Weights of a small transformer language model.
Size: 14 layers, vocabulary 9650.
Architecture: LayerNorm before each block, no position embeddings, no biases in attention or MLP, tied embeddings, ALiBi.
Training: a variant of Muon for these matrices, 330M tokens, 4646 steps.
MLP neurons of a small language model. Each row is named by its layer, matrix (up: input weights) and neuron, and shows model dimensions 0-159. Each number is 128 + 24 x the weight over its row's rms, rounded and kept within 0 to 255. Numbers have three digits each.
A block is one neuron, or neurons of one layer that tend to fire together. After each block is what it responds to, as a language model described it from the Wikipedia text at the highest values.

L7.up73:096152133102130135117125137137166106157128165181119174145070163111098119115112173151108129156148126141113101064115122133127122121127165134150137124117125110105120175143125149130121094168134136127081119159180109147142125140139106125159110126111099116125106103205139139111093154129125109128133141114129117134143109111158128117150148124087097125156136168129112131083119110150151113144159143114125095155114144102108116105122121119132089114113151126103112073117083157129127114173123202
Last digit of a four-digit year in dates, tables and prose, such as the 2 in 2022, the 8 in 1978 and the 5 in 1855.

L3.up17:129121134135066135130123128147130117096146115120086135147121110113131120115144095142151131098095132077147184155135144122115113150115132127155121080122101102125121143151128121056136145090163121154109081178172162132180115131135095170095169142137099152107122107117126134159140118101116095115121103101118159139096155140150126120160153137104124116192112100102140150136094128089167117141148135137136156105096165133129124172135146164093148140092097153126102124128146114142102125121117141
L3.up18:148094092128090140089125116103164147157162075149142130151122095134102111136099110139123115154142135106145171146136145085113149109134102145147119082161146169103115112118144172116133086141145135126139110142147108165127112205120156129120126160120115138102086085146086105084146114139092099149125102123144130169131136095120137138089154129113139112110147126134142154116145114122139177121129114104127113161130140153138091127140134114141109166137102171178157166093146129155122121127073124
L3.up37:164160139101133126137122111089119115108172117138106072139122123156111128151131163127150158137128149122123140182113128103093141149148106128112122097120107120070102115118133171167153143137174123122108067113132172123154123131129126135115119102138141132127147111165105184123137136147165137132095105134149159118134115115114151102131093118127121087161122151143115116142129143118148115133130099119095118126097128062166113161134126137101191168149125102191139129089141117059146111117126126
L3.up49:117117162097097169079078126130125132148105103131116138108134124121129108134090137151173136139087141165160134143123142127114114122121133122123116133104084125169159112111171090117119145134146139105117082140136107155101126087192126114105166151113159089134143144138084159098163098155094167126154134104156142111151127144136113083147138113131172156139144142157125093133123136126114139125131142141098097147120120158144079114138147188102112159105099135156121149129122154165081090120127150
L3.up73:114172152164147155117110138100143139142154102175134100094104124104136134159116133161153149133112154121122130114073148129130074107131105158152111151106132113108130120154139142136101138175156120162094109132104097115165162168122128140068162110165135159142128120121140155158098150116116115069135168172146121165124128138130096131109143124153130160098116107112120068117141105144142100124117088137114147091106154102125141104167154142130138132140134088172133083140112133123115083113101121
L3.up83:129148111125098108159103114142145136125134141131165154099127143159128173128125101103177141143079130153125130129157128105095144170103089146148118120130099140106120115167138131131125146155152141158119128071145158168115139146093151115134150107100138179081086104161138107145095139138169137131132116167132146141123179093100125130108145141102108166146136096093113149124096099158126113156108093151148148086148091095113104156130108161130139155136143156116135149140066112104099117100106107
L3.up94:132137163121078150133136114123155127131130140147126126188134114122139090117145126124097099127138171101161127091140104165138119089093139116121140161085132175110097142169121131143142124111087084134086133124142166122149151130132129134123155109133141135099098135169146115097138099124144111132106135068144135107135135146118152090117150101078114163112125112155132139140091109130137147133119095171115095123082106148155136146176195122121130159112120161125146170155114142113097077113115092
L3.up114:121139086090085124092117150132118142138168152135094124132135131158133105161095132142101142111106136141174135119088139104110156107156120140133137148136130172102151132153149098149128118208117121126135158148114126148110153116107117120104101126128156153085150124143103089148085135134153134108166120118120136117134097168135104167158147139134119136137144114138102112159122109133093121154131086134109158108136144105117143138110129142061126170080096125149145071155111123185058126127133134
L3.up127:119128119144115142162134107136150111093153105120174130090117090133114134136141101120149139133127136118114162077131111134095137139095141160137128107102093127158133130140137139121124130094105141142125108134108135142137161214132138120138122156100176139135126105136124123104149102138092141170119108157142132118115073143141114112102196101071147139132134114116135162117127109109136061167147097134118132155112139147123135101116146097163124125154087189121091127114178121156149137099137069
L3.up129:161130131135115156147153142118155161119097156113141114119108148147101155149107106152133160131096105139124129141147128109115188154080138175116115124117110133125101120116132132120153100102111120144103100126096085117139140162121121095130148131134122152139116128161088129138143153136116108114132158128137154175140122069126150127123111145108091114156081138142172129124158106067120140125113108075116108147137092069144111126109148102131147146127110142140220154129117152121151076105144178
L3.up137:108169093143120181159122150153081134071124094115141169103105111160123115112117142145150119104113151136125104100142159131070146149104115138105127081181118145185123138128122134138133178130117160090130102129118122137141148141144131134085103174104118144129071139157096121114111153127134106114173097163134103113178114113130106122177123129108135122158133153142131149110133123127129105161123172112141144148118099078177144128111146132137135121141107118153139138091128092122145146142105171
L3.up272:120177127117115149143127148089128134124113163130128109140131135162102153160163136121141120128122153088108098158136085079096110116124105153103076096158150112131110078151118161132171138111114131122095057105112137114145120141120145121132128150138166149125136107164148111132137171123191070087103114151100128159111121133164121161135155093143135147149130156102147139128085140149141143105161130122089078123127137141115085130145160127120129121144112143166124114103122158183121118117110111
L3.up295:182137141115075130134104125142119168144150103127164121131120166121142146127125126116161122140162106157117129166132098130104124164152105120140168161129101123064164149148142131088105099090143144130118127085105140127116089137168157085074147141127149150122108084119109158141126167146150165153108144161144078113157138110107135123103111123149154145175117133114149088171111138119163123150111116110122120098170114119139136092130130149102141123116118135142130159158082108116148115124071148
L3.up300:108099122109122191097101107141139130136106087138162139139090105153113129151093109136089122139110100130122154115129125085074141114134131124100164097108118166129151111097168132153125138102099127136133127136114130152131131116138165150078169150118170161104131145158071119131122110124125122096134118128111149113125141170135128086152104121158112094090125170148110107176162131101133140158122099109108142160091143145099101137148129131116158135147098125180117087165078123112112148092102112
L3.up301:112138109120090125142117111122149123149137127147086140114121139099099166081140140160100109124155119110134109120122129131098099081158102123151174100134131108138105080131136125155154129071086138167139124107139142098154125161123121060149106184168135153128132143139098137149130132150141078107095125132102124108134099162100132143136141098143159091142095101113106172124136115135116116170161126135115141136109181110153087168150139126123102170178124125133155149159124123127140163103101146
L3.up310:125171166158132157174126127110105125091139119161177110126125121112149115107108112200116124135127114136157114105136126106097094116137128135139108139131160165095092123120146121127138161124094157135109121108107162105127144148100113137101105151127115124130084114105150129136080097117095117138132144112151112145131103160155141166118170106170142129115078147124105125128147121131121137128139131118084092132107175137135066192184113108122121129107146169155095111150093115153144073110116121
The main verb right after an article's subject name ("X is a…", "was", "has"), plus "an" or "a" opening a noun phrase.

L7.up233:131132139132173109178135149127142144174153124138162119135112147137141126110151204085144131127100138101105127141149144094117094123153106141141108167132150150092149118147172132099093140142162103144152139122114145110134106144128120157110095155080129130093107188125111141124106162133171131128120137162151136174126169110113098136137130127095125116100134095122132101124115119123121062109100108098142115165140159086127080098130157126093121113158135096148161115138122079120104113124089123
Fires on the finite main verb, or its final word piece, right after a sentence's subject, such as he was, the group went, Valentine took, she meets.

L9.up93:077107130106136117141118155154109139148084128130172065095153135123081113132098125132146140143111115151145146111138205092158100136159130110162139190123089125128138116091155142114167167154096150139110106111138135142101145098129114137117132147079121104116130126125110080119119101140106141126121158168137120102107145140128133082185153127126097154152128118159144130166149138112114119094161085104151098128118142142120123139161155143131107106119103150145137075176126126135118117149137117
L9.up214:112113099150117087127143151107109141136143159123165087164163166128111083143151129116134151085191070086138122095131163122162116087173093133174118114145136153124133132104129132123181142115109139096111132124129131114143115122093124109111151119119142169125142103077100131141159157162088139125146127169117134155083128200117081130144100136132079139124151111138102106111119134121124137157138094117134123150136157108107149136086130136108118111130097087117151110116131126129111144107152126
L9.up222:149101114170154130144121154134142170134134138124141110096157166162116138125086128100175137119125142158105116101133113124143104098148117133125118149112110069085134152139129179133145104115089146103105148102138167156119109122094117139105141123109156076140135068120111137133115108115090112126135105147140135152140141152125172141110136098121121146084101103192147161080128088144162103126165102169102122156143086140162119124113136139137098096133131126130115086075147132136124109168137146
L9.up268:103136152130173156122132114113125130157077134088154124141105187140115148170121086139170153155142153166136146119134113117079110114124109152147146146114111123124118124119139145132167159117162128096105152100134131131113161123106147150098124110091155171124124122103085124081113107092144136088100135164130164151147172085152138114166139108143107119151150172098124089146130162118132133140139097114117121127128118124154133174111062118100190126119108136085143118153148126096143123140125136
Fires on infinitival to and modals like would, can, may, could that precede a bare verb, e.g. had to dissolve, papers would eventually find, allowing the user to choose.

L3.up22:159102101069168154174150124125179135113132093094167124132133150137112134107137176105129176114128141121161117126118071126108134140123159109109136126116144096129083131117113145117113136100168134193118157152117107128126159117171156126120086152082155182104111081133107160113141105157148124092144113145128135133142146126113096126134112115163105120113145116113117126099145123126119140111107138135154132101118120108127135129172155063084118085156116158117144152113100089119142134113142149
L3.up34:125128143121185152085103098097134134140155128118166109105139129141129179137113142121133112125155128139188144086185176112124142121092111137139113129147101091116097156161123139150107101145112137186117138160112186106148120125140150120122145105124137107110135177124115124148124157145131120160125144092148106157116108103098114122142136149113102097132142118082093121117129117143108121141134140139169091120115127098164094120150111152141112116121132145124178132150069133073078124127102176
L3.up44:149134141126130151133132132113145090154157127104132122108106171130120158092147112098152149099148146097128137147080136130113099104143154146136125098095095133111072138112120116135121101111129181166107132176156162077099165152105123120065138129117154080108200160145102125127156160142123100114108119141105121190133117136118148138143149140120120136142137164139136104125122130128084085118109157117137130132085162167124094101132129126112165104189127139136134117160123109097134130124122105
L3.up72:147140133094128149096123117131119139132094134139125111116157137150155056106150119143136112118154096112134116113134085094093090125137144150130108140098162129141090118129164097121115158178142126107127131131113123133130130155090130131128078141119147056119101126105105114111179101142164112099189159100163125159127121141085135087186100120128115160165145104122088103158138172157107161138166134129163110115099158149134116116145156105120123121122134157131125137170144144145102124128155113
L3.up97:084130098162165144118139155118107131130106153151135093174106122097115177101115124111095138102140151113110109096139122101149110106135100114131138165104126102128112113076147164100142107157118135112176140129142108097143153124104160088104114124108087105105087133159122099102112128159088134134088145118130158149110147135096151152100152126153141182137135157169112091109129145170156138142132182128123144129156174077128102150125145146128115084127137108137105161163148119127104138114112161
L3.up100:168179098098124159113119112128151129101114122165108120134118137153140132119152097119115187134139106107103100112154110129097130138141147138120156126120146101081100148137135185111125135143153159165110146203155065128138135127121092118116114135127138145112107150152163170087139103165135133127124150122105093155121146151140135138155123135175115085129102118151112139104121183138156118135155102156128115117133121140153106092150157143133078107108159116126049118140124115151138101118112132
L3.up113:089154189144126141116144098117158172112106119123148153129160188104138128150179092099168102118112109123111156090114109163148084092145147141151134148152093132112106103107143115101156118142130137115114129151119116156109121144124090082123090144115125152130129106132147163119121165158130081109102119120153123120113131110154168098114144128135147130151155090122099111121159150102141121156104170118116116152164141135130170110116116107115150120059146102124100132120183129126103080141121146
L3.up124:104165099107149136126137143096126136130139135148126134109134131140160128128114163105115152102145179125137158109161141129107111057138096135164099159152111128156111132124145105086136143160166140146115119157134120119082138175123084098181124126137095123126084099150119138129132107150111103121175132195138126130104150125165116155120110118098123164132153140109116133093124174126125125128109119160096132136129157176130089163127175106101110115078138134159106073115108114120132099089128135
L3.up125:124112167121095133183105129113124093122160146087136115124124133152082146119134124111102182098119123088154166131094119132104159163115146146114172073135083139120122135201125165131192142127151129150108111095155158126139129138124116086126141146175138141119129139089164160130102159117157114146113093147075120138097117155132106131126124121140144119140104082123158136113133122140164132154116086125108100129116113165130099116142110160113085115139135144141117109136157083130157133129136105
L3.up132:157163173108138135102097105151127120113136097113166077132125129068125152094142140146177179103134110117124138125155114161129182121163158089093143085128103138116109127119127170103107162078169124133139152152116125147131117139126132120150148117176148117118124104141116135138109203131119143113120102139157119096090136107088136169157141144125119135144134133146159132102113132151094157144083138125135116138136144102164129114142137095161101097115137138105119106081120082121132106115162125
L3.up147:120145145120082111138117094121127134136124117141109158148111132186139138125112151113111187100148087061108126125159134133107107099166149124175150117094142119101089138089112112120126146116101123139108126158124127145084138131161130104131140123103151123117107122147155164140175163159140115094148149152137121135080128145139119106111107098116114062163139161182107158144138154169127095144106142131116098127143148151150144152121184116095081131093135133096136125140123117105109118139116171
L3.up192:093105123106144119126116086097105176120126133105111096164128131119116176088138166151112145115151135123152140101146122114084146121137127100126106115108119139070085149120118134107133120137147131163154136149131107148108153160075127116111102144127102072094146152147125101154163104160176097172073139140099138104103135128105133137198181156129164112173137161122098136104171136125140158139110119125137154167105104107145117125142158116124118113119122114118108139107090116119136114149119105
L3.up196:136169135136115172105156133085111147146124129148159135150149133121146087108124166122138126100124153102152135113141133156118135138111129113153141124093084152116090102135149170170153088158149099152076146149122113126147069105146119114111141135129102155138091145099139175096118082176101164098132156121129110115110132131118147134156146133133132135115141107130210116107152146111079148119160096122098107130132089124115085134136126124141082105121138146149141135159100105136123153112082157
L3.up220:174130123119120137099129104174122122113135131134136130134122146136127153107164124107149198152117139126121161131124154148089128147152100092122126097144128118077121126138144158146078090119164129150136090090144048126139139124160115162131117114120164133107160150155137119143164156161110116118069155105113096133160118104108115121157119106112100121169126114158096119105134154163112145112079150167116148103118110129142132142175117127123107095155145114109082096146092127092163135148120118
L3.up244:135165111156124144114148126118158132102161132135146105095106139108108123158183117132130125072152180134155141119105118170146114154125149110106110088134144118079155122151146112127139106090167164087103105179160109156137137141138133118168086120094129141107124131100151146074137148130130094103154168109135159103123140172161173076161155131099155106117110141112129093120099114111137108137134099102063085135138102114117112125102123149121150114138116117148127122104128153113122116116107156
L3.up308:183119149139132113151123116097133169105172104182134132154166162147085140139097120166154141134128113146139149140147134080106114141141137148076128124106122133124100124110162154073103151105147130118113146125144130112137107059127111109123128125133126127125120148087134126090131123135108101126106155073125117139150135158090148149115109147119113170107114132102144184137137146132098133167142125170115152139144147150092063124136177165115124095136113086098146097086116140112151118127131146
Punctuation, newline or table pipe right after a date's final digit or year, as in "On 19 May 1994," "30 August 1978 |" or "2011;".

L9.up26:115132121101112124162097103103133132174094105161152119114146171128112104111145138108104141099131145095095138101125076113136092155137103119123158151121197143106141126142152104127099105105151129146113122113122136162111147152154142122104111108148116167145141119142108120140150145121179119130134120153160153142106147199095112130164119078110122125127112128121109107141138094137139106123129116147122098156063174176104142060164192117121144124145164133152133104108128103119132134126125106
L9.up179:153131113081120136141096113178152166159157122137110168111122166166169126126147083150114137101132164121133083123108151109080099141134104143108106118106115093136118113136123110126104183151147115159065139147107133108120146126162123051090093136174138151113131122134147091139110119123150116134105119125151093139151104151168144073158107127123115125165117159127129099115173124097163134083117138118144108122134121132123156161094122152123122160117142126124171144119122124124153100144117143
L9.up282:132130142074121117143127102146088152156132100099139099110131168149097072148116139150143119156105165129083147110106137131104149131168142122168130119105152123101150144113153143113134116130144098132116135120144158139141116087120080121122106118126145105127114121154110136139091113113140124117139126106175159135156158147125097058158142114127121127157103137115106096104142138101186125134117130136065131158107112138118150116164178118121124174174141136136177129101123149107113089130079076
L9.up318:139155126130121157104165105158132169170115101124109114112134142143120121137130148172148141106117176137158111117110131152088128107129143165153109124161106089087115135127117164131124149122097122138175079122112149115105130111139133141069163094123122119167130121110141107108123106111123128120117129126154127127137163095084110146113126108128144105134184157138170148111175108170117089095105136148107100129113111140124099076197140129091108151081112096149153104130129181107142146122145113
Joining tokens right after a name or number whose continuation is expected: and, &, 's, with, in Jerry Lewis and, 19…96, scores 4-1, table columns.

L7.up265:141108082088128140121113122127116141136129152121136072118133130116128124116169163158110118141077174160153151179101146121081086137157118144146155086142125137158121122116097137124089100090120116159111104098119129133161172131160184122107158091121118150146140141118166112128156144167103124123069091096122116158124137148136110137196125114115123134155101091143144124163123135161132112130112131127119085121124177088101123160129158143149141113137119169117147106096141146124117125144131149
Prepositions, mostly "in", that start a place or time phrase after a verb, conjunction or sentence start (later in, played in, and in 1831); also "in"/"On" as word-initial pieces (inform, input, Once).

L3.up14:104120114109141137112123128138095112114138131110161117129122183111106121121168125124122181105116143141176138107150123120126119084135170141127098120144160165111144140122145097165167110146098133123149114141135123183162060098108157136149129116125090146101088126135115108176118121079121108154139129137146109137116123109139154130156100114149086135098121133109124130097111142150121100063144117115126119177137136127164180127168104108157099134114090147149158140173181115126124101145161114
L3.up23:105151113150159123136117122150080113174110141112197095115141125147135123135116109115125112106108130117158126111142162079106112150143113140127134094152146153127102132133152159104155169106104122079127088102157132125124145126167097138124112115109091109115135116126093133165148119133126135169120147155159147105136097183138131124134158135127130098123111109090172094114144115116118122113166106105076139107138130107146155173126126123135166146126108192125135106102131103136133068093172073
L3.up24:142137122113125130103109104085123128124142130140140133129132114096111098133165133132146133114182146155128145182143123109126160141151112123174104106128137161115106141143154108147118123123107164121169086131151130112133118101120171126125103124100102140161098147123158148129061148164125085135118099118142168110101149146114139144095134123134168095155120126068090128138099116154129137140132144073141138110111098156110118144213130157098119067155129156158112099110081147146146139128117134
L3.up31:136128140123126165120090124126138108153138135104159119122155145112136145157137125133124148172129128142144139116097122120136130127119129141084092145157105097114106150108138134101134103072122129145129145118167065113109143129136111139163151058123130141118140181101110136114118126107141088136188152091182132148116176147116118100121115128098176172121138083130124138137137110133111180151128103109072136131118124123058089129077173149104141148134127151151143140114140100107122151126104139
L3.up74:126100166154061149142118141126111131108114126123161118129099178094150088094132145177184161060138141113085154141150124137125128117157143139123142138127158108096117145138146117150138126131146098138149113165097136141084104065081126124108144138128132121143105096151137130133168101076122102130124134145096125145129104124145141156176112097120134110178162140086155154109122121121125135122113099115135157116106131091149120176163146130115162128139100123129136125115159159126124153117094160
L3.up115:101137126117155164131119080131139084129137105159132112104129143066111137153188109118140112108119155098167144126127119143130156153119102103126145125153136079142133113103148098137177138149137124143139114173117147119143148136169159153099158091102128126104142134148136109099158150146138093077097154128103098116117164121109135105151142099161140122124106120112090109131125163172124091116165115151123097180119108159134125136099146122138114091120080185114130118058122145146106118138120119
L3.up175:147132134121124152109112070112118151142122155121123104169165111133090153169130127137151132126121155141113164098122116093153073116102142114181134113119149143083083155101133125153130148141128144114117128163131111147142149094142109108076155149127137115162181135144103143156123118109155130137084093143140125175155054131177105113131106118140194130140141097083108130140089130124140159134101130112130135125122144135087110151101091141141164139142101141088119118114149111146145137121147150
L3.up184:119105141112139134163078143105142135083138146104131108150158114109114089096154160047171143134132128176106146114118140108109168123169146169129150137134111102169092116153134147110158165157109139122103103195144146129198138130142115123147117148115128113116124080136153147144096105100139089126107119135119161112177140109120113144121138125120101148133130134101095137146120131125101110121165105131113120114102107117109105153148118139130157145108135117129117083153149190163130101107106117
L3.up188:126189108111104138105124144123143162155125111162131123164109205125105111107124106105176134097120119110135157116078128117117132104107133090146141166143146077123128138134133141151105091108112153120097094142100118127158137180116118171065126110111079143097116111121141134143110149122148163127113147164117099091102156156071144136147126143118127144107112141115121125125077127126146061107110093139163122153126144108118129163129150128116149149134135133121154128123131100154136107079098115
L3.up194:153143147125107173108133103111153136122126116121088100138129156163117103147125134101141157130127097157117165116133143110099130103144123118106119113158126129135127153131138140165094101113112138125125110104114096106121108129135132094130174128117137107148163057115097134153148083066133137125115170107186131143134098169154103121124134113171114158127149160136120164123105137136114110163127138122120108088140125130053142122158110157107130084125172184132090104144101090103171103133156136
L3.up200:163112124133092133136125125141142146112128139128129115145071138152097139125133103133147105095096111117129116107150151145139150104177135158135119097177133124144127141114139142148130132163104155112112158132146140123134098101123087160168160107099126135127150118123103142136183111118128082112097145158092130163176132146080102120129114089147112105128115125120118135142107101114119156090129115128146082176109139111151118199110129116120208122116093169115121076108166102112151146142120090
L3.up218:114102101116203127115149128094125114135136109104095147143079146111125155164117111104072137060105129103150148096122150113094135129164108126158139116111154151062136138108125136149125133127116147138111159127123115153120136133116142146120133130123099153165186141132133130145120133159158118101156114133141171105116148101146165142112095118140130146166092114142132127117129098189131084105177108113132139136137121141084177150153115094119136150121065135115142109133175120098129116109110134
L3.up227:146112090130133129101136114106144123116114124157165113119128139113137109116157177146138168099122153136123121076176136116124129138093144184130132105143069106158115109121157139145102140099149136155083153150133155124091123124123113098107135131115123105092155122120102096130107128144134143134062125157130125170149124129069090123174097066153147181153161127109147119124132135102139106121089114124095107122144128157125101115149143134122130113148119118083170103130101153141140181160129160
L3.up230:107149136109131125185121125102138161131112107124145104096130099127134085129131120199128114141113132129152117104110141140113145157071080126141121129136106106105132154120166158131129117093133177159101123133116164118109123147128125085150118113089148174081165109061138132091138126136131110152128157110121125114113152125148155111156168120136161170119143122103159115144134126117174158159136091109112086128128124183107127140126156113146066102101158147119149173141109151128143127116115116
L3.up242:135111142137132154172131136091090119119186135087103141124119121113100159088129117142108135099151150162130123139119139096154153137153106146094103112106159148123126136156116181163130125139106114142133116119118161121180161172108088108139119082142117127152118126110099106194108097136135109121134087108138121157134148097159131096130170142128145135105095118120106110116133131093140120090089118114174103166107106094123148183103130148141128108124160122129165134180138117161143118150091164
L3.up267:111107155142155136107125188122168119169131174111139121156148136095131135100084152128118106106089134109126113107090183113112149121133112174166123129136146131140130161125171105133153100109136084081110097150114110123112161124107101116120121108138135115109099127138105119122140110153099113179102150128141124143154068156092158105125142106109113102136145120139111121117115121142095075091117087165105077144119126143095105144130171154152123155120143130167139159168184119140124133124113137
Prepositions, mostly at, to, from, into, that come right after a verb or noun phrase and introduce an institution, venue or destination in biographies, e.g. "studied at", "returns to", "graduated from".

L9.up134:092166122087136161146123138124154103133168099128139080149120124121167141114123144127126154091140144123116130149128142122107088123103122141121127084109137156119127140172161127132122110075084138136118150117138134139142162145111143154103107129127123149103126114129043139128116184108153150147100136126144115123118119178145136105138111125142139177111107071116151158119123107162124127127084129096101123173152144166140140108168135108095129125185134129109117047098115163123135129116155130
L9.up157:131165140150101144142115124111122090104116123123142104116114118155130108189143136104149129145119081147123115142129150109131156140102087136166107110153113137162097144146137143142140109153116122106081093110138114136071155138142161185181137144126100133098132136125104151129119155151197145097116120123158142077116148110110160093116125156115156147092103106134113148110141084109138135069139129130132186153107120122148140089122161157164136143120133110099097142127140163143136155094086117
L9.up279:140152135119101165148141094093133117104120149147111088148090134125142108101085160125183113118090113139144119157087225109149082104143125130149104136120090134120143112147156156143094098117103120160093119118150142140171111148157154112105102096115114144130155145117115119071141125105141151116146126172130157157146180163095113151140124135133157128100095118088155138110113122136125093098084115145164133145165167144135127123098111139157167129111128122119126116125121117114147128108112130
L9.up296:172155133140121147120151118130063141111124146115115100146109124131172138135102151129133109100148105067130110125135149028144117155164163137124084106126125143123156138156151127132120114108129140131107150091097100148153119129113108152133103186132149162112139128136104157134097179150116138136136118167151116133100126091172138102186120124170139167106107120103134151159113126157106119115117092116086147128164120125116094118128115135132137124141119149121106153169186120140133149133120117
The first verb right after a sentence's subject, mostly a name or he/she/it, as in "Aon was", "He became", "Aba remained".